python train.py --num_hidden_layers=12 --hidden_size=160 --num_attention_heads=2 --num_key_value_heads=2 --head_dim=64 --intermediate_size=448 --vocab_size=1954 --hidden_act="geglu" --norm="rmsnorm" --norm_place="pre" --norm_eps=1e-05 --positions="rope" --rope_theta=10000.0 --rope_fraction=1.0 --qk_norm=false --attn_scale=0.125 --bias="none" --tie_word_embeddings=true --parallel_block=false --init="normal" --init_std_qkv=0.0323 --init_std_o=0.0361 --init_std_up=0.0323 --init_std_down=0.0193 --optimizer="muon" --learning_rate=0.00605 --lr_mult_o=3.0 --beta1=0.95 --lr_head=0.00762 --max_grad_norm=0.5 --warmup_steps=200 --schedule="wsd" --decay_fraction=1.0 --decay_shape="linear" --final_lr_fraction=0.02 --batch_tokens=16384 --max_seq_len=1024 --doc_mask=true --train_tokens=147600000 --max_steps=9009 --dataset="wikipedia_en"
MLP neurons of a small language model. Each row is named by its layer, matrix (gate and up: input weights) and neuron, and shows model dimensions 16-143. Each number is 500 + 25 x the weight over its row's rms, rounded and kept within 0 to 999. Numbers have three digits each. A neuron's up and down rows have the sign that makes its largest values positive.
After each neuron's rows, "fires in" lists the words (lower case) most often at its 100 highest values on Wikipedia text that the model never trained on. A number after a token or word is its count.

L5.gate378:493449526484515483538513492512535525517498543488494481523508481479477500552506511512506488502511521526551516514517546517499474508462481536528453436486510491458466500526524482481487519556473504484474522507516495522515477483507517516484551566507514508483491506496480514477554485496492518509494478493459496472548535531514501505495536508495494502519542518487479466506470475563483502490494
L5.up378:499491508477504494525531487502433476520531524496523497508536499481487476510463507489534482505499532518488495508502496504530502519496513479472550485495473495472491532551489516506534563450485443502499458544472503505491458488523519542465526537522531524511493535469521544502527482512511476517478535509533495460500511522463503463510512456543498464494527458523492482482459475525521472536479
fires in: "and" 52, "but" 39, "while" 6

L3.gate329:518500538544508495507582511482482469487461467547476514480449439486495502519523511488495525542519555521481510487498558481503469486502514516493429509499519492459484511483496492497523501481519482494483511493502487548483508498487515501514509504495505470518532482461482492507494472505463449536532523491538493490505474486501503468531521475502526539493489508516504496520496521526518477470485
L3.up329:496467481516499470507495535505491469529495512498482492474484476488564475506470484481508516503509520503472507487501502491483488499549464526459469518475497525521470505499496521562516512533511457496501489559510489527472487510494520482514469497486497466457549437511530529515499463501467504472528477501541493482448483472493446485478495468504535471486512539554523483484478505496489486490503
fires in: "number" 20, "country" 19, "book" 10, "group" 5, "groups" 5, "count" 4

L5.gate79:529486527508522467520542478509493514527483476484512486460520496517491501476475479494486479512536495501443442548556489468517506476465514476520517481503518544539512489456491516502507457471552529498543553513515463504510497503519521514519512526500477465497547517510458538523508521502473470505533557469481489482516511493459513495524492476485490493484487492450518476491510529499519442516468
L5.up79:448526460497477504523491528521482464469481509504538513522493491500488510503457502477465505479481481522543473533485504457507462503495527511482489459505498471531517500534516489468485532469511505490444523516484485496465523476450482518500476508479459570513523489518480529519535496499462549527499527521481503508431531526512492511516519510503487506482473445490467511530507535504520481516500
fires in: "for" 81, "foreign" 5

L7.gate118:529505482492497518492525518461512511515502521491502491523535489440537463498484536481480480493528496466491516472531494420506523514485533530482516492515475509498495443512477484516497510470535480490488465502479457534474457507468524490461489487452472486506492495506501510518504478452498528496457511481491510515507515460480479498536455492483484488464525477528509525556467471516553519513511
L7.up118:485476527539482535516494486492487436505505469450523500468479491457548504482552521493524511513462505470508505498483515485506486485514484518517490531488522497494482482545525502511524493563475489501442506505551531471484510460509528486536505467484494488481499499559525457499515528455492445508496466510475496486519483505528485466486515529544470519489535469512515554536494471485478494477494
fires in: "in" 63, "longer" 4, "different" 4

L8.gate35:480493473465513511517497476486533519527501499454491493481504516462491505500466541536523456475483515473501440546507530520508503500471523528520496506488480497518489519503522514478511540527442520511497484481497515478460503498540447486510527516484481498541526483493454514477482461530459484473501520509491496524513550549499482503524508509441509504538485515535496555516475497514477477493513
L8.up35:517541539530538508509510500506457499434478471502495515474515543526505535468506492473510455494468449512492524541470519521542455516510539494528459529501499482518481468540516525497488496503498524575477468486473491475489530488481535542484503480498492532531490528486449539482502483506540512558563485511521526500464479526500462490504501534494530469494513521528524483493501482512480480503498
fires in: "that" 27, "if" 16, "as" 16, "when" 12, "because" 5, "whether" 5

L5.gate39:508520487484462533479444490540469509467462513503493491494516474528543472455556507551554481475501529491509502458523503506499469531538517504517525508514496496489479478521507465515491513491482461485530525461486551500480506459452518452533491521510477520526522526480486519501538466475496519504483516497505521486487534504500553524498466462488501528504534497507441485525499525461525471492494
L5.up39:471481423557510492516493487550466453478460492470489509509527463489543532511470513504468478496486489476478460501488484453493526477523530456466503462511491485481498530521500466475472501495469488560498492431532479519460483508497515493542467522487442504482520537515492523525522472521478487553524521466515512538486495492490498494502526502450500479502495535509504462530494495478523516516497
fires in: "years" 16, "death" 13, "date" 12, "year" 11

L7.gate350:469511505512488457530446532537540468548510515550511499552508512510531482518490511477499453530568485523488492495469501524488523496500486450482476530476532458515503497467505546481521496503525543496503493451485508500500474506508490499523505481514496474483509554507480493473472500498520506461492496525560478464505521463497507481511493489508475463488495463551522555496481473453525530510517
L7.up350:482543521485507436560508535503478502533482523517485501509488521501547503467492491455513491495508458493510481520520510461519511482485501528504517509474509470527492507461470513494528545488476512484496500482485510443555488503523503488519455470473525490499499492519504535437490488510492505516487482524501520435489493495497518544479513461498448493512503440454462525490511495492515581520462
fires in: "to" 43, "legal" 5, "total" 4

L8.gate293:500524498515463493487465517506528505475513515531480491519448477456479578504494483502514503471495456503498542525525496500495539483522511510515520508450451498466488538481489512507501528521439516493486493532526500538506486463494536515529530517526455537486507486528507536463495501490495520513469513476499475535508466450502515498512483466453522544495510481468457491506530498514495543541503
L8.up293:536513522531485512503566506535500435488511509535528494468542489514502482524487453476481510470537507497524498483527490510521531524508465498478546506512481544485457517546496483527503520488468513518483487485532507473499479511483501538524513511519503519500499493510515548495529494491492511490516500503494451480479460574491518584510493506520493532484476488503488503475519471545530511499560
fires in: "and" 66, "with" 9, "on" 7

L9.gate163:460457511519539516489471489502521477518498517492508481504494542519491535491496539512473495498475477506485529512453519527517500521539494502498535468521466487495541536497512447517516523490513513514523495526472462522493486504491489522479492518491526452519592473506469495523495514520508486519538513478516501521504517488449512492486515512496497489500518498471488520525543507502472513512461
L9.up163:499497533487525493527563425542494492519461493540491465467459542510474510554533530522521518501510516455464531512500536542527457521527514471492502485520504477512495476490515475504516495490526485502526550482498506499465485494511513499478501520485502522507509506491539496490509495508502478467524528457462553500464479567497497478468483546539540499464485474490494474473503517492458465507516
fires in: "two" 17, "s" 15, "three" 7, "four" 7, "seven" 6, "fifteen" 6

L7.gate105:498531513520537514449540518526496518466485504480502527482508527568479523469505480511462498475498504510528472476522528509509482499527535513511522535496476513489506426512459453473502511498523494521513495506532503517474500513525524514518496475528525535480516476545487500460512482425499492503504438518496478496506465502464474484502438467474457505476460463503511496491537489519533515449458
L7.up105:511512547475512492518505467511488511524516493535514508535500539484469515486467474442499484505483491501468499506555519495464517488503514475443520513515467496535462489460493524495514506493483495478428530500520546505554475503521515478507481532482518491530469517516491459491470505503444492489470515510497470487492496547498495487471501538475501481496428484492532524470456522516483495465470
fires in: "of" 78, "for" 4

L7.gate425:510522508474489483511480488488491472530529519508523497528490478524521491477505501496509511512507527547508496488504473481501553454512484463413504456519490492528478530480534484497483478477534499492520504480519502484481515529474465512504485533491510515533547471437501459552465436468462504482501521489509507466510530508504501499453481491494501440459458506438508509490522500467506497504492
L7.up425:469513502525510490498494507490501475503481496475564515508460502498496493527506518512473498541494552501521471518485471522521539504518496459468513522520533475478507497506492481473536458480527516473567496483519438520511493495484538440479468516506500485512550550539523476533435508529485497489482524504488496497508494482538450521474473497474538498493522496471508509466492501494465554510495
fires in: "a" 47, "two" 6, "three" 4

L9.gate260:528465539472474519523448486470508474499501504458462507504500477452505521531485509486481446490456480469494509530514502467481486515554495494511469468448492477503484520516458541503537500496473528498503461554519497497474480516457519461518532528559516494502493495470536520491480524439530481481489434480498493535509495497512500505564515506452506465497510521486446509485491461510501492503504
L9.up260:493519513534490509543487534487508478491514493419492548523517454487435501495444509552501485509492506472552479507472538500494504522498491519514474462470485525505493516493493528499506512500473558527528477521446498506489499490500469492492550479527539482529474505452517496491501515493529439553547483473477485460530502472504499525491520514490455516498484498480501499505495513489462515491477
fires in: "the" 29, "succeeded" 18, "extended" 4, "will" 4

L5.gate321:528531524525515489526497516538524482520493489475539467463513497505497482510519526511510493530469529484516543545455488502521468499514435489507500496494497473446522464479517492468528490503524532508518489484540547501514487525513467473496488471548548517549500483521475483525518494478530507529478465486482493443480522473520486496522517530534466524470435511514506535512518503496467502477509
L5.up321:482484529482467534523476516506512507498514544500526535489489502522522509515479466499499512501492499523508464510502509480502491466502501460478548503462492509523509487472496522491499516521542492532526539524458489486467534487485479500462536517524532549484482490501506515499503527527527494520517477506532549482533474462511475446553495456464471510488476523464497523491492488465503529468463
fires in: "of" 14, "two" 11, "six" 10, "eight" 9, "many" 6, "three" 6

L8.gate96:532506553456470522496544493519506529529494503487513504455479535482466488525461543502482508537494508527511499514462492501538481484481505495477525532536545562478498498488448488503547514551533515528501516512517469509468484527471500494464518514513528507474522511512487499498516495454536514497531503497476491488440527534495498511500498487492456499487544510444496500522482500534475491503498
L8.up96:459474512519525527525482498533519494498500488466498491474516507535514481526487511476513507560478537508483493482505518550504550493527496508472489511481465453501476499513496482464495485499518498536503518476493488510519470524457442520507561548530489542554525502480529552510538489461512508520513493543499514485515494534474472469529530519529503480498489479427488543497510489516492461526498
fires in: "following" 13, "some" 11, "one" 9, "many" 7, "two" 6, "turnout" 5

L5.gate377:517496495502497459477542494547469486487485519498508490487553499489522467532495550505490418456486530522487526492508491505499483500505484477497503530491540496465518458558485518456456443515488477501523495487513498486469525500482515520534505509467501511515498481533484565544479484483515429521498488508487517514486500461496493443479489487484511521517530473517499492526480524504521514502509
L5.up377:501498490493483480467480492478505535452481487507493528464565505533487488477507487494541457453481511498537504483517479502529512528516453493501450506498520485457490464443495534496530488513504479504486532496485458478449525469507493520494484526490499504550505534502489455511523466477519469543504486455515511522456495490523483491501496514463510523514488461473468499523460554513535489495474
fires in: "and" 16, "eastern" 10, "they" 7, "foreign" 7, "other" 6, "italian" 5

L3.gate105:498433528469499513453505491502478437510479554488479479512495494454487497528517541498491472490518463474493503495503492516513515529534485510483491503446499504490487549482522496522511506491544505478534468480512547500477506520494465539512495474487539505492508497477446475476492527452523491488475532496498484495504538528473495534456478516477506498485467509478519538512488530518483504506471
L3.up105:479531515492480551486518490410442505493512500530476535523510507486481517519513537458524493495521488506553507493471520534493513507503441472554523529480520514505510505492542502544479493480476503524503490495547494485494484459456465493493479500488505509532501490484498498525489476506504492499452521475501496503546489501464516519453492507478512512528521474509483510476517493483476502490505
fires in: "as" 52, "become" 12, "appointed" 8, "is" 8, "coach" 5, "became" 4

L3.gate254:502537447524525513481466511495472513523500567481518512569516488469495538507472486453504518483473474525523498457481491479537483468496518440536507517499471491497486507507464471479491488531521460469495475499500499470535462497509500517508461530529506518502553515530490512497541471503492547506463531507497509535449472513475468492471498510480490554435490507431516493493527504516493476505505
L3.up254:535499473554498470530441509540496526469502511491551501485472492455489490517507512496510506472519511516529437495475508501518493488451504522558526486502480496523512481499499497468463519496514497508544509485514506518493492516510527510476450517475502531537468507515443486503512552504491499467479489508448514494460508523532461484484501503491489564493485493465530519492480490543536517497472
fires in: "there" 23, "christadelphian" 8, "christmas" 7, "family" 5, "therefore" 4, "christian" 4

L8.gate90:500498483499498480527521534530484469466513544493522467470558503469439474509492510498490511466493518490513575468495497462491488494523488464507518451503463486500457529469506501494453518536510516469489509504516460511522522515535506497514499494514456487492502512510521495514523494514520520515479482482502426484505497497507444510552453511487492465496528509481511488492500515497527532476501
L8.up90:469514492508536492533467517500509537481486474513483488486510503491516527483542521502533535525524511501505489589457483498485508466495472502498510496482508469535530552455505500538515484497506504487510481476558509512512509499482493533449516541491531507531556532506519489490484472472450510533494529483454486501557498495458494530484476509538507490446538499480491525494451536491499488527469
fires in: "and" 41, "his" 28, "two" 6

L8.gate24:519483523442501507515512525499489497421542488494499516508490474518548508479536447520463484517493487506546507488525504479497491468446510504526521494470501513475505543516553522537483491543500545490560506523514464500507553506527515517508514501484517493484497487482503551507472458504522489539478520531518485490507448479477507520536496463522477499471516483523502521442478500462523521505468
L8.up24:494518459486501523489557480489519518474511501518533504458517477515484530494527464469501484525523543506519489517544491467462511481524496535499478492480464485442535502496481510508440488490504533499532508527525494436535511482484499503515515487492464500554444540475527533528483495505516501517503509473502479483478508471516475502481528479536519524485550519490458493486500474491508496468494
fires in: "and" 63, "or" 13, "to" 10, "helped" 5

L8.gate113:486452510521498513501477464464534453461504498504521515426494444481517485524490481524454439520472511467489515489517501491461468499486519479471465519500535477475472502506540459491492499512535490501521542497507511481492516508493538517493505456515524498505520535514499536488539513535506471491535503480498490490490521499491498541498464532477454482464513523508519535489450491487511493491498
L8.up113:530516492509506533552497506496468512516529510517492521475478514484482540517536547517442443488494515456461487482530504460470500512559495531487483486492491500512471499481506497494504497495454453495533513456514512509481517525499525511529549493549474457515508541448458518521465482507466519505483511502475472536495507509480496504529478489517499494482466510496507503487533510470535490490501
fires in: "to" 48, "a" 15

L5.gate184:507558498489476475494501508536498470473451514470505488481472531486479505477527497515508509522514457496531521470469509452526527487512469488499512492507473516485524517461507492463508553473552545476490535501546496472440494516509515513486501458454490530481516498458535509516497481491487476497525518466488518528515499482452478514506517497466502446533480464471453489498494515518517495500498
L5.up184:466526517478494502508586529508493469530491551469523443482485480513547503498538524507494467491480511501492512526483493524536499506485447457475510525530520463566512504525505504493495515501541499491497508490525498521456492501542494526497437503475468519477501536499514527535472495504487478507470485476498480502517514522508483500519536522491491459495446488481477473495512526518519461483487
fires in: "of" 39, "you" 16, "royal" 12, "committee" 4

L7.gate266:479494499502463492493513466532496519532489511420503491534498492494547505483482528526505442500484504485494510536530516482543476508541519537483536515498470478500508496450543458484493503509435476516525507515480448494474521522511499518556501508526452495528497518463490523522510479484477479507475494469490494502492538486499500513526518502528491499538548502527449509510458520522507490518440
L7.up266:492487499479485479442493573496492490503490527514504533532506479520540520522464514544448526488547465488478499476485497449498483502479518516547510521530463474448515469474501488448501500514522502543504503527451462518519505493515505526517476471536501495503519483487484492507522490530521498520509498525521504450504512458503484469531518517526479512491573496527537481493508501508541480459484
fires in: "it" 30, "same" 9, "is" 8, "that" 8, "however" 6, "there" 5

L9.gate337:471515508490522484507484527484509511526519539501526485512528456510493470525421527487513487523510485543465515484505497505543464525525478478486495460528474486470455505482496478479536497514490517473516482508506490527511530496533533488430512441543522493511535500472538546488524494479535496534492492500504472490562511505498487497527483523510516503484515512490496488501486499484521469526490
L9.up337:518463477543528513544497507488529499507466525487490522493500490523510491515462538508523519549503457505518471499512497513529517485487481467509534486570523481486489523496473518528469514540497477456561500514491507494452537506508551490505514472523512479467466531491486505511500494531460500470545481468483491536522533494523412506534493494490508499491562505531507491535505493478494487496506
fires in: "a" 74, "away" 8

L5.gate188:505520514468530502503493512476542478553503534488530525508508516492515516492451468489482452527535487522487439539506534457525493475511478488497510473496525500516516479510511522480540528553486462493483526483503461485486500506506536487558512523519496539538489528489524522479506509476465542496460461486484497489471489536532523489505519487536480497520490508516547514500493525489518480553443
L5.up188:497494456486521543485472503525532509483491476520477551485494465524474512473535444526501520503443518485527499454539508513529517526480539510489519478477475477509530500492484531471515486512504553529510526508493517483538472558496493523515502507485474470535466520476487485497496479465523509501515507467482497501466511445513458452525539507478450505501469469505495509499474519556490474486487
fires in: "of" 39, "to" 29, "for" 14, "during" 8, "with" 5

L8.gate201:450518514487503514551484496458500479479518519545529483517480520513537479474506484493499474490499451523475528512527483508471514485507520503481511563498462527458484454506473499499486452487495475500492512553458485500510430487499541505472496486491496465526530491530545504490516526512471546511476460542504511505537463510463472498505517513470496478509524478506474506512438524480476492545524
L8.up201:474488488537520505554500486513495538533505512503482499508472496524522499476530452522541440503528508473484484518495509494463537474470489480476495495464469528501526524530494525522492522501512506528507522507527473466469521482504549489500485505490507477508519514510569522488495531482509512512512478535467492488490462540478522467437492462467536492513519500508517467543507511503508491489449
fires in: "after" 60, "to" 11

L7.gate235:513505513516522496500510493484517490476506469498506465521486491542523550485505569514522487508541525453544495496565507496498524532533536540516465510498532516479495530472510495495475499537430501505502523536480491490504499475552488490505518504455488491517480493469500537502457480530501491486489540528494503507485490535514560490526506504489473490492498483545483516485429499470548452479468
L7.up235:461520545500492537485498451475487528475502492465477507530482484534510536461528497493501531496489491497478490472496495481498499502505513523508503450522520475534487459507524535481510482503489487486515474507507504538468496487492463528521477513525466505505494486483474517464475442454494482523505531511517506497542536509499523496483569531461494453472465526511513506466482482484491479502503
fires in: "took" 25, "came" 10, "went" 9, "come" 6, "goes" 4

L7.gate200:491519509453512502512482463523485492474498498517470487481499523491479529528541546472518453519476470514488491488492467460497478511508504486520529459474445493509477500519480504489528472530511509568474489513456468502480544485501535513492582509499516531487468529521506526511523506507496505472482487498532522525502491510503536474482528521455507462475505475526483541503494459529486486469487
L7.up200:455461470484524517492471427543522489516518544531510474504501516456464478509451559517522543487465483506521492531522512493493526483480433521514500493516459500502486496522532539554479491536493513501526470553516493474498466498534496523479492528470552504531503478485476504542523511522508475498505543519490473493482510467517488535478493495517510521496521453493502511499482499524476509509492
fires in: "that" 45, "which" 11, "who" 10, "also" 6

L5.gate372:435455505513496481469506501524488486498492477475490481503503482461524472453509466503444511515480516527538514497475484534471505494505532488481500484506477510499518509529501479503493464515512544480560515515470488509516513486515492514482516517484481495519506471440495476484496474490509539481505444533488479526499524472478475535474497463531467450534467545515505523474537514478568508456530
L5.up372:499516437485492460523533525515482518452471528474532509496488507534453487530450450490492459508507476535508528500524480497506490505509543490519476512510506481483513473502533453480483511536521520515447514481508504515489508541485548496507548499480482494450516541478482513515478515538531466459505514519508518459503445446513502516521501506479509529532519485505488491484507480525511510516461
fires in: "and" 88, "or" 7

L5.gate302:489548489506495492512458498506496500530499476511518507486506480505483490489498450503486496514516526511541494534478501434506450498537463475523493521506495506436481483498494486510484505504512510505529505516507479542511470480510491495509475473562475492476508499476497494521491500487494482526509468514513534454528559521476500504509540497518442464508525510461526493479500508529536502486520
L5.up302:475486547482510538497559528465489493505537521508538531523487498533536496494506547494550542478466485492548490506461510522532484551523509500480531534499471466521523500485492535433497469479487526520512497521494456509479504519465451541494515520503535524511485498539544498446513525483486505491471466463473472514487500525470492456486487483505506521459502462514487510505455491515477490509512
fires in: "of" 76, "twenty" 4

L3.gate427:484506526496488498500486481506502488474494479549477522480484449491492513506469495446544524508524490498526485466519468517492476520531501485495525534500510501503485537441473514497545498492509497501511506513506476531503533461523498500458552488497505499491522466515502519488438503556532483484473512513505452475501565516509500537519468520506509472495480471501468464496492552478500479507544
L3.up427:514474467478474523531514477501484523438487536528512518490488480480519476488511489476540520500505539408478474509515459544516512507497524498494509505473460480564493474496493485496489521463505513497506481529477545487505495438528472525461545474508513520482543516490505505506492513496479476486506503541507456498491494524518502553517518541475520505529467503494493493450511513463501444506522
fires in: "during" 35, "won" 19, "received" 15, "arrived" 5, "placed" 4

L3.gate147:536500508519504511547496543508532512532516558526514483514505481496446488518474513518496483425547516472458524503492470502486488466506489513487517489509496488485510538498500484518528516488529479499497482482481479485509508512494485461505482506533459503489515561490517543488527512470557514489491518526538464505502490509562432489502516516510521516540496503524508490477484535528514499549527
L3.up147:463498487530494532500496492520483486493505538517509487419464527491507477512492499483509506453522527464517531523481541456476497511551523512502482508488533481550542470523521490525481479532530498539474474428503497483540499507472531472458509489492504522465507519499520531485513527467497503496511517490482530504540507511498487492474510518516463493454509467514507500543483539504489508497537
fires in: "career" 27, "charles" 16, "army" 14, "service" 7, "early" 4

L7.gate115:468519506486496543512525514490515481502511501570494483448504506536494526489556481463499473485510500504504498521524471495476539480470498548465522506456519487498522464463476526535480492534547498492546487470540514514451486510484515510541491513456491482559474523477493508508473489455449496471475504508450514495458473503494529448519502512529493517494515500493491528493464521458487521468500
L7.up115:483502498509501527487525431480523525494525557515482446537513511532543561456556524473487490478490492478473491495523519512527505505519532543525523543519506481546461516517480489474496477520456471503505476462569509484492516478511501464514545458480476477509451512503505529476505483497497503491466507513526499507477525496504489503496489541484493528474482479499510452531474524514478478465515
fires in: "as" 22, "to" 21, "become" 8, "by" 8, "with" 5, "continue" 4

L3.gate369:445496481466489515516502504516488504469500469504546503517479495511521506535502519464511502498482480479487473536499472486537500452488520494520512525496549447479500523457516499455495495522489494522467480469496494485463518482493493515552519430476535544451485530544500465499490493488537500498515558495461516493498529475497473504510491458523480478538520480497467510505468531472502476521512
L3.up369:476508534482546497527449544525517508484548503533475504460484501545508517530452540513511527509443470483506483499479559504522473473511478503535526485485491477512517477454505464491520540516515463528477510466522518524509496515510490535480467488509484525486514551528489495521493527514515497472516487466511460501484536497518442493513464531496486496516439481470510506502483478543494506501486
fires in: "women" 20, "secretary" 9, "people" 7, "children" 7, "community" 7

L3.gate77:495518553512500519501504518506547514490526471487497488514510552463522519516482514480506463532501450522462501481492511501559434442504532528517512506532460481531498541512483470519501529527479537473518494492497492512448532501494463473502478480486463508513525484483474517517526486534506484493504556533484494506500465472519476483473505522556492515479509509495524538491477476497550538503507
L3.up77:491507541474506515492489487562475474472485540513546464509478496459538521518512502520463505482477502480475475473492463509458471512498530505481537473476513526469508525498494471488528475519534477511497528476469472491485517447486488556458509522504505526518505512479459532505508473482460504515544489504520482496455516521535509507487525523485450515490508451461504503478509505501508492507478
fires in: "same" 19, "following" 14, "these" 11, "more" 9, "there" 7, "always" 7

L9.gate71:525483487503477469519543456470488498478489520527497521512533462512556534519500491527494469450518523483453477503532502482516502535511473516554516519549474476538522542472534484498476524540504526484517490489493445500475544456505498503525563523445446507509519522493533521509500513464479523495523522495494519514478478496510508525498501518512517491500510489511468489483481531517560517521504
L9.up71:510476511479506449545478525523509486462513505491500491509492475487505499466507543504512533524455490529516542466471520495533548527537500492478473493546496522527500517523516500497497513543501523525482475577495473530520524518512531503446493461504533506528511556478476501530482511489530490532521507462529495492532514532500483473513495475515491513473532530504477540515481540493497499533474
fires in: "they" 36, "is" 19, "was" 7

L9.gate335:480505488494471457498528472502479483504482524488497528517554463522518512502530482520495481491482538535558512510494475499485540496528473459504526506514458531485546474534496531531503494528458445538512508509528490492521498514536474471455518495499518529474492495513542515529511502510512487523502523473505439492504479508551527493537528532506542506516497517520496541480471502528529512545504
L9.up335:483470494513448504520505496518472516553500564487484498499486495491467505503478499524543501503516507501492491489496494458496499464499458492496480507527469528494473495481492528515515546519463519512516479455516505517488498508530453472512523442509489485513487500486485534513492478506489475524553477480495466470533473480555455480433494553500489518517503507460530497525482522505537501543519
fires in: "a" 73, "include" 5, "insurance" 4

L5.gate301:497493485488503532514494500487487528534464508549505518527511508515524502485477482484505491474467496517503516483460524498501505482492472479505494545512463464490479521523499529536547481539458445504514492504537528493508495536487486523523515514498497457489468442507499503531480495480501506504478488497507511524507521489531474496524475457510531502529514495483457522486453453500529493516466
L5.up301:515471490451506500488471507538512528438496489503472507495509479466538492509467477524517493482501528499531515526521474488525479508477526505493503491489471485506471511454519553475493482519497520467551538501493510492515523506471481519511495485476530495532448464546480521516470552440513509502501544465474484524557524526497502499479467459462476506525505516472497518469486457475486488478484
fires in: "to" 19, "council" 14, "into" 8, "councillor" 5, "submarine" 4

L7.gate100:500493496507503541498502468515507474442504462444452501533477505501476506522537538516475496524491492519532476465488473469477523480506507509558482490520503530533514470522480520480548486507501493485480465499488466480525497482535471531510475507528484468491512523521564541484502559501484473454512529506517494492535501508536493539506472507494472489494452526475521498497501469533524504560495
L7.up100:537474495466468508521479518465514487468570489478473500534490492492527525502512502521519530503494552470499486516509492449493553468505525519544502495522504493486498463480503482438514494486494515521502526498513508474508479503530505518479490479525512450498493552570500507535491486499468520483477528521473508471530500527520492546548532468482454508473464524489497487516424514468470476547499
fires in: "could" 18, "would" 14, "came" 11, "did" 9, "can" 7

L9.gate255:552522488514489519513487497480480462511488534466511499554519517539483533498499441519529490500497473535504486540486532510523509530525527478528498493518477485450482517507500566547525501479487474499522523525475501489498484536512535522493522546511515479551489480514473514486483489463503465458475459467500500508493498501499478451462507503482519458484535490541478474529471467507504482495513
L9.up255:509528507524498551493516523493485486506513522518476510456477476513435506444486527459526489468492528481533506480495473481483489515513480507448548474478507511435524489443517477495504558495512491465459512510479483523515457508514563479524502516516471485510480554481506506473526489463486514470503524498496512494513526470518520511499532499502519511480472443517523532503485526472531525499500
fires in: "of" 43, "in" 7, "after" 7, "at" 6, "on" 5

L3.gate444:463509476480502509472469565491529503484498475549520519463515522526508534502461483493527473526438507508502508530520522541560474506519526541517532462507492514493484461521486515483477520512498535505512517523510497523498500503504505471505487508450441507470471488458499472496499513475492502484502511483480485482546531568522522452546517511513510510538460519502505484489494441503487492511486
L3.up444:499494473491523486516479479475507493513491489466475473476509459542460502507484502503491498525493521512524528463499506506499525493459499576512506469479514498550512476527496426525464540501475430509512500459505460502473484485519511510479504489466493533484491511495515527518480494485534512489503454500506463494485505497498480528537543487495490467506470480557527518513517524552453496495476
fires in: "from" 88, "by" 6

L3.gate68:499491469513535543518526518518535529464475535508523464461488518473472515489481479488485533490535466512543481506509499491471472450524578507486496516488511503503486492511525469517496506491521468457481558506469469490521467508512503515538523463576493502507553486469514493494503526537497488493476473512541483489527463499492479458492507532541489448563536509490508517441481522501503505488520
L3.up68:494495493504515537498489496488468505475484529516495506466554487536507505538478512480454484499516477537532506456513492493479492505494509480519480500509478503475492499465502514542527536491504506513509528541516479498473544491501531526487502466506543515487514502507487550526481484470517537503508501533540529542495547448491478435515510512472500505570506506460481528507448538466514524530512
fires in: "after" 25, "during" 18, "industry" 8, "industrial" 7, "independent" 7

L7.gate175:502510528457514491513439501479479519510520503502508490503529477492491473522493461507524481489527507472502540509461491498527488510465483480493499499525449508547498516448473484493469488454505448534482501511530496507507455546519477492514485454476448475494488504541518524532481511518450462500507472466458449475498494529516488471508486487499484454492454483512475518481518524543507520494506
L7.up175:508483512490521474521480508528516470495528508480454477526491533456483502579507522480469529482585502481487498503491523501481519485456491507539498510532494489543487451510500474504500487476460507519490518520497494508510474504487528470470499496491490498502473496507506505540483490532419505513495539503482504451483484511524489545510468544520508529456503494464503493480532488508454526500507
fires in: "not" 18, "that" 17, "to" 16, "who" 7, "never" 6, "t" 4

L9.gate133:461467492530482421488504525504514475557533519483521516516495494485517489504521526487542481498525485481543505515499489526516512515498534495432489445507522460480498504547503451491544511531522510461514529519502499509515479478537528510502483523483480482502513501490505466551487520509486516504461465492534499534478519523508508503489502552503495505510506480542540566509499510574534526516490
L9.up133:509512518514498472512493509505492487495507453517520505519482470498504532463499532481503505478441475471524484496512534527515478458459521477519520508489528478470524507519512505457524525514532505511466480513511516457488518530506460509489505538481458513492535508544526504469503499511525537523491505489515543465508499484537545470527447487537501535491465495510497521513495487533494503515488
fires in: "at" 17, "to" 15, "not" 7, "that" 6, "can" 6, "species" 6

L8.gate203:466476501501493502486532453499540487493520530495517488529525498505541509504503523515566546503514474527498506492508505519498547505489453468503503497468530465475507466502476492505512512538527510505533466453471512499489516529496516509500497516513518510504494499469490491521476452489474494518527493506526477468457521511494502437497490470487511503494417492512548489512467501509475526463490
L8.up203:515458482514530535446454469483478481511548532522559517499496485482516515516488496523502531511498472493504494517473448504494550526502480480495532504497534489481495505487494485497487473487491512508516497466514559506484516512536462485576508501514501477518493519486466540482527489510464480488473483478494488470473493497521476522448500534516497498536507514525535483488504483509521542496481
fires in: "is" 51, "as" 22, "become" 7, "it" 4, "became" 4

L5.gate208:550502537528506540515496476500523516468476506525509496463469492478448484484477529541487531487499486497475480514493478547525492481484459487456501501477491546482521488486501505482549510511525486460460497522543492482473473527525489507528529530491498498512479510475464516477491489484512512494505524489494492524514497503515462499476482488507532530500513493487524554517509518481466504571509
L5.up208:507502527451531498508502510499522538509516483474504531460477532449484477467487485503474464518465498477471507544528451509492509501495460491503513535492505508472478482460514500533508524504498505509422509542582506483495500479524516513520520485473505499500477487482485496499491506451520497503511496488487500483507486494497552495447474527509477497552480522485551510493504497519521505473517
fires in: "and" 28, "of" 13, "help" 7, "biblical" 5, "helped" 5, "bibliography" 5